config.toml
num_hidden_layers = 12
hidden_size = 768
num_attention_heads = 6
num_key_value_heads = 1
head_dim = 128
intermediate_size = 3072
vocab_size = 15866
hidden_act = "gelu"
norm = "layernorm"
norm_place = "pre"
norm_eps = 1e-06
positions = "rope"
rope_theta = 10000.0
rope_fraction = 1.0
qk_norm = false
attn_scale = 0.0884
bias = "none"
tie_word_embeddings = true
parallel_block = true
init = "uniform"
init_std_qkv = 0.025
init_std_o = 0.00511
init_std_up = 0.025
init_std_down = 0.00255
optimizer = "muon_variant"
learning_rate = 0.00197
lr_mult_o = 2.0
lr_mult_down = 0.7
beta1 = 0.93
lr_head = 0.00717
max_grad_norm = 1.0
warmup_steps = 200
schedule = "wsd"
decay_fraction = 0.935
decay_shape = "linear"
final_lr_fraction = 0.0
batch_tokens = 262144
max_seq_len = 1024
doc_mask = true
train_tokens = 1300000000
max_steps = 4960
dataset = "wikipedia_en"
MLP neurons of a small language model. Each row is named by its layer, matrix (down: output weights) and neuron, and shows model dimensions 32-127. Each number is 500 + 40 x the weight over its row's rms, rounded and kept within 0 to 999. Numbers have three digits each.
A block is one neuron, or neurons of one layer that tend to fire together. Before each block is what it responds to, as a language model described it from the Wikipedia text at the highest values.

Responds to: Indefinite articles a/an/A, especially in opening definition sentences like ") is a", ", a", "who played"; also word-internal pieces like an, ant.
L2.down2342:562494540457477519515559497491492519483522518548427579482529482484555503532450498478530504444501472551540538532515553496525540523400545560480506519425558474559463516497450504497525515553549489638471543469524563486476478560498499457579508522458585487510507540509478491444518469548515454438

Responds to: Second number of football scores and the word after them, in results tables and match reports: "0–2", "3–0 victory over", "3–3 draw against".
L9.down217:506583600484478503576531516458476509424506465479404467524427466535454524492499579488512511513527517492540520470504530489460546546456582441525457442479508475579472499588553515557547538491463549485484540561465552530435430437532474510486539509560484481470457508519501450496488508527562480463
L9.down241:565447501470455509460507494499533477447542519454488652531517502476484475489507429559522446498486527511459479533464554492470495568492586509473435472496474483474444505473516545525478515451483465504507516516503437564483476476442515505468494544547511570509491527503539468481510472476509530510
L9.down432:503540543543516491499476486512524468456585548486492495527445534434490577499459573534488487505480554638460531577468476569533504494523480535515508448470551488426516502519476521562458443533569487527535533440533512528495513458526497487562553487509463559515494480447434510487507590542449487539
L9.down509:517472517527473591447519529518536541496483530454569544493512472505520490474555435524531475490516447465472492539534479554477537571483548487527481510468530516456506488553483482510462479594505475559465515629509546445469460451463566487478459476471485507525587482548544549500542515458523510435
L9.down645:449497462534475442537487476476505540514469457462496519491542522515480503525453567464594497394492542503497519500470474513505522489478520531528437518443507511467532478445477430438400472495495479497523434490516505503486468500507429511536517537485528511528466570451486461497521571482393397446
L9.down701:429503511506494454532503571464447471521432438489538483505507501502540450491584540500559446559540566585481500542563481521519490466491547575476565485460514506465487582520492502541535563327445490535467534466503522580448497485524448530481545486532435525512530504525482485522551499555472527503
L9.down757:535456464469467463616475527449531569474495495530457462509579475520521533518493541517518407480586536444380437503549523550487510516557530438472548507505458496461426534502519552560528497514476532573515528545548530550496452522476521437496505448554462561513533482372541543485474537527562513516
L9.down1200:524512501492533422499450482484517428532470496517472421513521470472548550528522494457520546495511482492612444448508523506505470498406500555562491552584487487473482513550550510535491510342494455491515484451566457495481393540411528480466459467524491516483486463500476524484543519473551476557
L9.down1227:509545467564526499423503570496542522558481522484554474563477560443521449564565543442533459502422541483428511517582455459495537481509515470477453471499528441517445502548505465448491509537509477449455561430531481492541520569535464449501521470437591476447459521485486469491497471472531469486
L9.down1510:491587536465554493480457494584439529516424478449541413497460494490480484549486525518500575496498512516480510533567423565484466530512454559478493545518498596521514482496492470516545525511501531558532456533548541420500454510503475490526450466545531520488533566484523517458583455416478469525
L9.down1583:467531489487452486607520458538464553449527463491488537482472440467501461476521465502496564477544579467444556537523478556516494531560519454436497518509434481432511463547449478484504476486522492487569483537486498520526457500557410469501498537493503497522440494439502510521422543469453497481
L9.down1690:526436470534469428521513506476502469514488459479484486513451532581455465596486532489427533442477528504453558505514554458507484464485500415541457478576497477504465507486513542589568526600482457499515495462529510472477471522609487478533450491532475468514506472436520495456531518570457471490
L9.down2281:566493511529456484490444581565496513489480493430484565423481514564528493559438508546528469540434488463517558544484511522470482478463519543490457484447501495508546492501544510498506573522478508441477495532523395482451468485446472430517492397462509530476408452495405449536512557498516512531
L9.down2496:490503536548518429467445524464487507508464453436559468544508533514467519508525505568495479518470494452502466456417457488544461477478354483532566453436498546512473445521499526473501505467482483498497496484450528483547461421506440478463497458525496448526467458420504495495501428457442482510
L9.down2599:522554518464526507459485496454500500472522407507466508514480502519528489502453485492474534529522519514530475523441505480509564511486545480522517537504502466518507479537514510472516497548522453442517530518393526472426477531497445500535564502542472562530534487568460535512467473526598585522
L9.down2634:483462485477528423460515547529503538486478524503485554450472450481458482461512527568471441543466586424429512495497489482530451553532488548523470484501597512499477534478509550505482597671550494469454459527581512511480553546502491567539453513496457490533537538542560465476520469495482497484

Responds to: Verb endings and predicate words right after a character's name or pronoun in plot summaries and character lists, such as disc-overs, real-izes, is.
L2.down733:557485498506492519527527524494501499488507552532496457473416446482458486465566546492586528504489434545565474495529435479507449440451489475505561523471495583501420542544420543496491491518481518441525559569513529539402466514410544464542570494537583467482522508562556483467518485458503523489

Responds to: Final token of a clause's subject just before its verb, often the last piece of a character name in plot summaries (Hú-rin, Gray-son) or he, she, commanders, band.
L9.down142:476504475473510524510449463484564483581485501446548469479486520460534580527531496571548558553441579514523551528533495462471497483493429505513479459506522477540457487445421531486433525533506508503518480498504509512494439514497499537503459473523441502584487569484468487533554527499463582496
L9.down292:427496525445490538485496467528475505480474466520484457566532625517473546498489556480503417441540503525449438492499541519619519545477525542507501505493515409478516504542465482446403460453477567588490539489455424474533521502524507441418537546516510522514542464463435538516494473518499481488
L9.down554:510485537558468498457468446506476504476525519480488517476472517515540530509458480470513428496413395515525599556463611466502486546504461448546496519503482472539501514517541473482521579504504444518434492532496444464516478482505543482578481561453492542437486473513463535459507492457501498497
L9.down722:574528467479430452580467499621474494622487449527502470469550546498476500575518477544468450548516519516541523591529533512550526587488501493504491446463482462508531500515491519518461489635452543496445529619460515392493596439496462544512522509496497470530434491553541512504531537485515508513
L9.down818:487491533461530484525557546560485534503531535451523473502508455530413491503483510465464426516479455468466434522450478490528529499441490461472468477493523444494501484455515457534502514552455442545478433565470569428494475536434524537422515538505477570510451509528465458449549474529496503495
L9.down838:487529530525392471541497486470566471502511500442516553465473486505503511462566533506455538487495460540552446482492492571523500478518481554435535530564561509568553470519528490467543476512469553476487473484543502482524459439483522473509499497560437523509519468510504567475524404528516463454
L9.down1103:441423510518540519517456529474509454489553470511431510450522429521484499512579525580522497466505544520534511456520498460557390548493528491541498576550525542466506488480536547488516501536429538613558466516474459529563520426491459511478502480585558507513506542511546488491485490457585474577
L9.down1695:472576475456477469480466504527503516527474512500480412530590543409490547512467512507490405488542490512549495504479516512450442514432487493468486487548511521552526542491461524465555521534482558472544524495573513496504465486527425437526515536545496538453568485529436451437537494510512518426
L9.down1746:509524518442455512530534532525462457543487482492488503398449465504470478484510484500553532606492373457512495485541439508560444498512530544451535530480532520449469504451470537476451466496577506461486460517519544486507522544504562535527543577454578502514485541503500512515594480473542543494
L9.down2163:483508546517461461575469465499536472527519492511499571465446435574552507521539491496526476487444441501470545539541528481477543462489493531474532531508454552520460529485475496467478467563463488489498416536447530492439534567420512523491522440503488589492481483509519412390507484486491508434
L9.down2179:560451543501503567471451447506550481512510498492554495512497474478473470519493501480444497449515421514550462554499521458430536460562481480478487490446512536500453502465555502461534418555491468561481456499497550427479478574518486516484509522474503476581501530500543458514562366431462439427
L9.down2223:489561516474463476560508501474484524535532529507482461490453580457554525498460518514541490470462508491517474530544507507534470489431562507497447527503477486509513482478463533517492434539460452482463471541462490518533485459496512457481494532519452484524448503556459519559593492576476468580
L9.down2296:494566552505576440496539519529478556491546523473479506496494509501521480552575483418546554501428504472499508489528550470477530412514521457509511479483491565459442497535416500500577480560495386478507504549560532519546454501518586496514515460469552488530489521542484437485488498487488491523
L9.down2378:517482521524488542496500516545547551445477488505564525515519513538524524468466562443497516528535438465528454495478363443524541481424526458513442458459489471486544504452526459508425414608491475531486512508492447485466555514514471532535488475535584474487519591476511530488516444510501476497
L9.down2547:442466535540491442473521482492508527490538458439510467519508540518454583551574486438487551502492488428388409552461510528546563533465545433486613440407551506418430478482471499512467459463459519473489522531513559529454539523505553448481533499559484518410505491556550509528467489490521503463
L9.down2971:541508501506488484408433505508547502495542526525504475550502469485504455506521521460504517461496462513541556550566517450438514489545481477506520491460523548506471472503504500515530479614478470521497486455571521478472453532577542510496494532480449518634532509403614480470526435463471495463

Responds to: Tokens in football (soccer) articles, such as score dashes and digits in results tables, club-name parts like City, and words such as appearances and football.
L2.down2969:483518537497547481507467523580541532500484510500437485520519515481479507507516502510521567477494542480453514450495579499489512538519482492522479524516525455563539506469445530484529490568533535501399505502497474465433538437539518586516451485488397465503538485469531503464472480499529439407

Responds to: Final piece of a person's surname or name starting a clause as its subject, right before a verb like was, married, attended (Geir, Visé, Garcia).
L6.down67:485523522507385392485523421568586462465485459443503562488531480482526508513453566487459451535520443470530513520480505478534530519492545479493472497431470552503561532440488453531506559565465447544427483485464615471489525538502499501460467484427540433510474478493526519494434443522463514466
L6.down329:477442507506463502508423525519530534478501471570543510575548492514544499491423504473495508465498500481453556497536517507499479499577407557419450499495524505474502505512522499509493491544506458585506483513496471467498540514475511492463502468508540493489473550480496511448464404546408461488
L6.down1523:473514518510474521438480516418478537491443455523418486500521383514529516526508514485520430460487503483486565462458339473477501531556479455475535528477555528560457487464466496470507605828452552535498507486519475528530506469569520523476519505493501459482542501560475517498486542544490444499
L6.down2010:525521455463407459469587483536516484489477529418557581490461486506522446513448555491475476574502465458462509506454564472533484516463451482444571488410510393508600480520506476499509513397503434516444585519446552545528477416494433561438430451441510495484410511534476520497461515494435486395

Responds to: Second number after a dash in match scores and season ranges in sports tables and reports, e.g. 3–3, 1–2, 1987–88, with weaker hits elsewhere.
L6.down1124:578523444577499590460492464521492489493419566500479527477515463574469452557499572515543513516509488453509513535462447420486511486523535550500486502474556487409411513530501521474549436490466544506468511537604449525584473549570485383523461506531483472446512531520452511479508570471480484465
L6.down1843:508515519519507512509529517473512550512446565608511553462450439520485459474524518489488583499464494461501524454457489558482630484583475526583486536468482401492502510479500538509436461475516531563462490463519585494469494509503483470462527489494586455448504490525543475524434468488520518407
L6.down2335:453475531451426419419464485561475456498493448521489555496494467426447508506488519533516511492548599524534515565489513439507514472506489485455509536378517492500549458454502476527512532689460545574470521436464516517495425442525541606508535482539472474530551482543525460505435509464508432534
L6.down2808:461466546469494521475469467457510491487547466424522513494461474460551495521435511459516448465570454521447448507533495595518519471530529507483470492494464512502499509568538439537497479561476436520550522586553429544547448568499481560476569485514496599438436443428502493453474458489502506487

Responds to: Fires where a nationality or descriptor of a person is about to follow, as in "(born 1987) is a", ", a", or demonym endings like Catal-an, Brazil-ian.
L9.down316:482479574496467481572412555455534498544523486556471534445503458502467423479525494512475507494484446483527508512507532470495536543508455572472440508529489520509516564513527598450500456364521510573507532449475485460470451529518527460481504508566486510512475477507429418511483454500461519524
L9.down331:450468538509578521527463475504559497530591537455504520544515485552519427427465506495475525469569550502389590457453494469453464537439578524484489453496412483535492472459492501503529543473488485466433470533518447519529465459490495513476480500507507462550525466419486472502480573454503519493
L9.down362:507529538499538537437488541531481523481481448521474505457484482489565477522519450518485517511515498537430427523506514543549541518439459501487498519469474399491484479511479467530482558503511475511579553512453482508575461590520508527525460481451472520476460450500521609483554538590444443476
L9.down571:487504481483493483609441461499480453485542581550420548520491464495518514536561507512450459495542539505489472520564488561515495481423520455541464470571456491470531561471548502532494530464527412445523549501503532591498528477527454509484489572533506511588400473518553527553448481472467507533
L9.down588:572452571514466499499537581525488505484400512532508481508539539461512454544505498557486475571522514471493549522571526522532514512445487564438497485486581526486527513513561515462478530511518495575485391438526485491447545537507487528570604556570528559458533536463505454475491513487488541529
L9.down854:465532519489470508495449466449541470461441512537448465495491482573496504460556490506475498550466509443534538528511479504538459571562425557464451551505552477479469509483533534564548416491414474503480529450489468520472482499516448475473515502447491484498544457477481547500455473526427541477
L9.down1029:509413452574407477521472455510494553554466540536577553476481517528500415516502571499492496463538531570570525488521461540544541486428455503600464489530482451523449454502481512532537550479589453512511468510497458516435473446495540523493525560562510446536431509489559542581510528429469472453
L9.down1493:529513534509517510505494474450565495550534525523489431521529466574485504550446488497525506552509514507466483551405527501541575539476505543493435496472440529475477577556502523488474527510443537512442428520455502489535456532561458510494604571523425491482580558495556453507503493459490495530
L9.down1605:467465437583534487478472447505488477498419580427471496513515564546444569415513478502527499528497451522562536453465486570551485526459501558494471435493476515495485471493492491517573487519538445521456490515535452450482566530537514508486542569519542474507454494474560452433463519510482545445
L9.down1933:560513520494487488559519438530583539483489461533517539446449404567427521526510436522536560502458513424490475480524489513434510502482523444474467438502555564537498519472550489541510456525509529487465538578494535513536472483450472491562509454515484392558476473488496491535514518479547444506
L9.down2160:541433420495442518536443439463411495471526537563468550531411506544535560526508457452497515477494437565459509557615420470505556521522542519540559517579514536468504501521553404432452550457515461466523505598465500546460530507478565598478530554499465568531479467424497489520489434550518518495
L9.down2238:416485512466537557517378499479565464485480557501463557494509524520449470490523538534408446557489514512459466518482523513541496432428568503484497547456479562471507505477489485535534514393503524498478444422431421487462517522572442492504505542495480500493504528489461509535501520489513492451
L9.down2612:573583472490525499511480521494515566480475560489477538499548653512497496513487452514378489460523468504502526421515496500566476423463483558435501411502469436520547407520534493513446535433467488470468472492449534488491421503469479482515511443548519472523517510447485415565483436507467489509
L9.down2670:548499549536552491394421571569479536514486476535475461570467518538453477460517491438479436478454493467497507494511483476514535509557456544482511472545543529566477464458547482481436497618424488531503536431563526495471525490470495515456531490533492460385475540433545496433506450541491497428
L9.down2744:497473525502465422533484526499559533488541528418490512524481492523474477493485442532442559504468525567521458456498591460492500471563554495479499506516485455535502495492546512441531472395497548497494498530582513543468536470578503505486496451526511538499570574466471514503378560542503558510
L9.down2861:511484489522419480540510472508590447516523527541474456521502524502464464541520484432550491429578586526552518552490463577537501569526389481484438423490523616451549498439542419598483496518495426469537509406393547436461538542468541491490433480544489466419528521517506462492519500483509484497

Responds to: Words right before a named person or a person's descriptor in biographies, such as former, fellow, veteran, legendary, succeeded by, with.
L6.down621:491472514466503535540446495417537532490492503521504521509493449519441558463521484488504555528457435454465542432528498443510518431487531480485496495575473524431525506468488521504533429342462552475477516513456464552511484519532521490467598495434533531530510538460475431607479494531492540527
L6.down625:460489505505456507517552505525498458527565570556535474553528502498470476454514511524483543453504554529455525525529486498439512549515462546540408450536504533536505505478483548484567510469475524494536488549460515478437481532520481486458508573494509516544482518512545469508498485532432539434
L6.down830:496494627488471508455499486469495535527505424558528505520564518482513470471443539466494465517486504604503531560530455534534521531463530495513489488472429437448543525478539435549505500419545512524536486439488513522532485488540540631506465562500505531555449474500498541554467465537489446462
L6.down2702:519551532497514432529489418473459441467545474478440488459477491504490509497524542448474533519500477515550550470555481498508491475545541563540475540496523570586460525511456578400508554397480510553473530565580472503477560466475544534480527493516485447445450517523540524511516486443483552483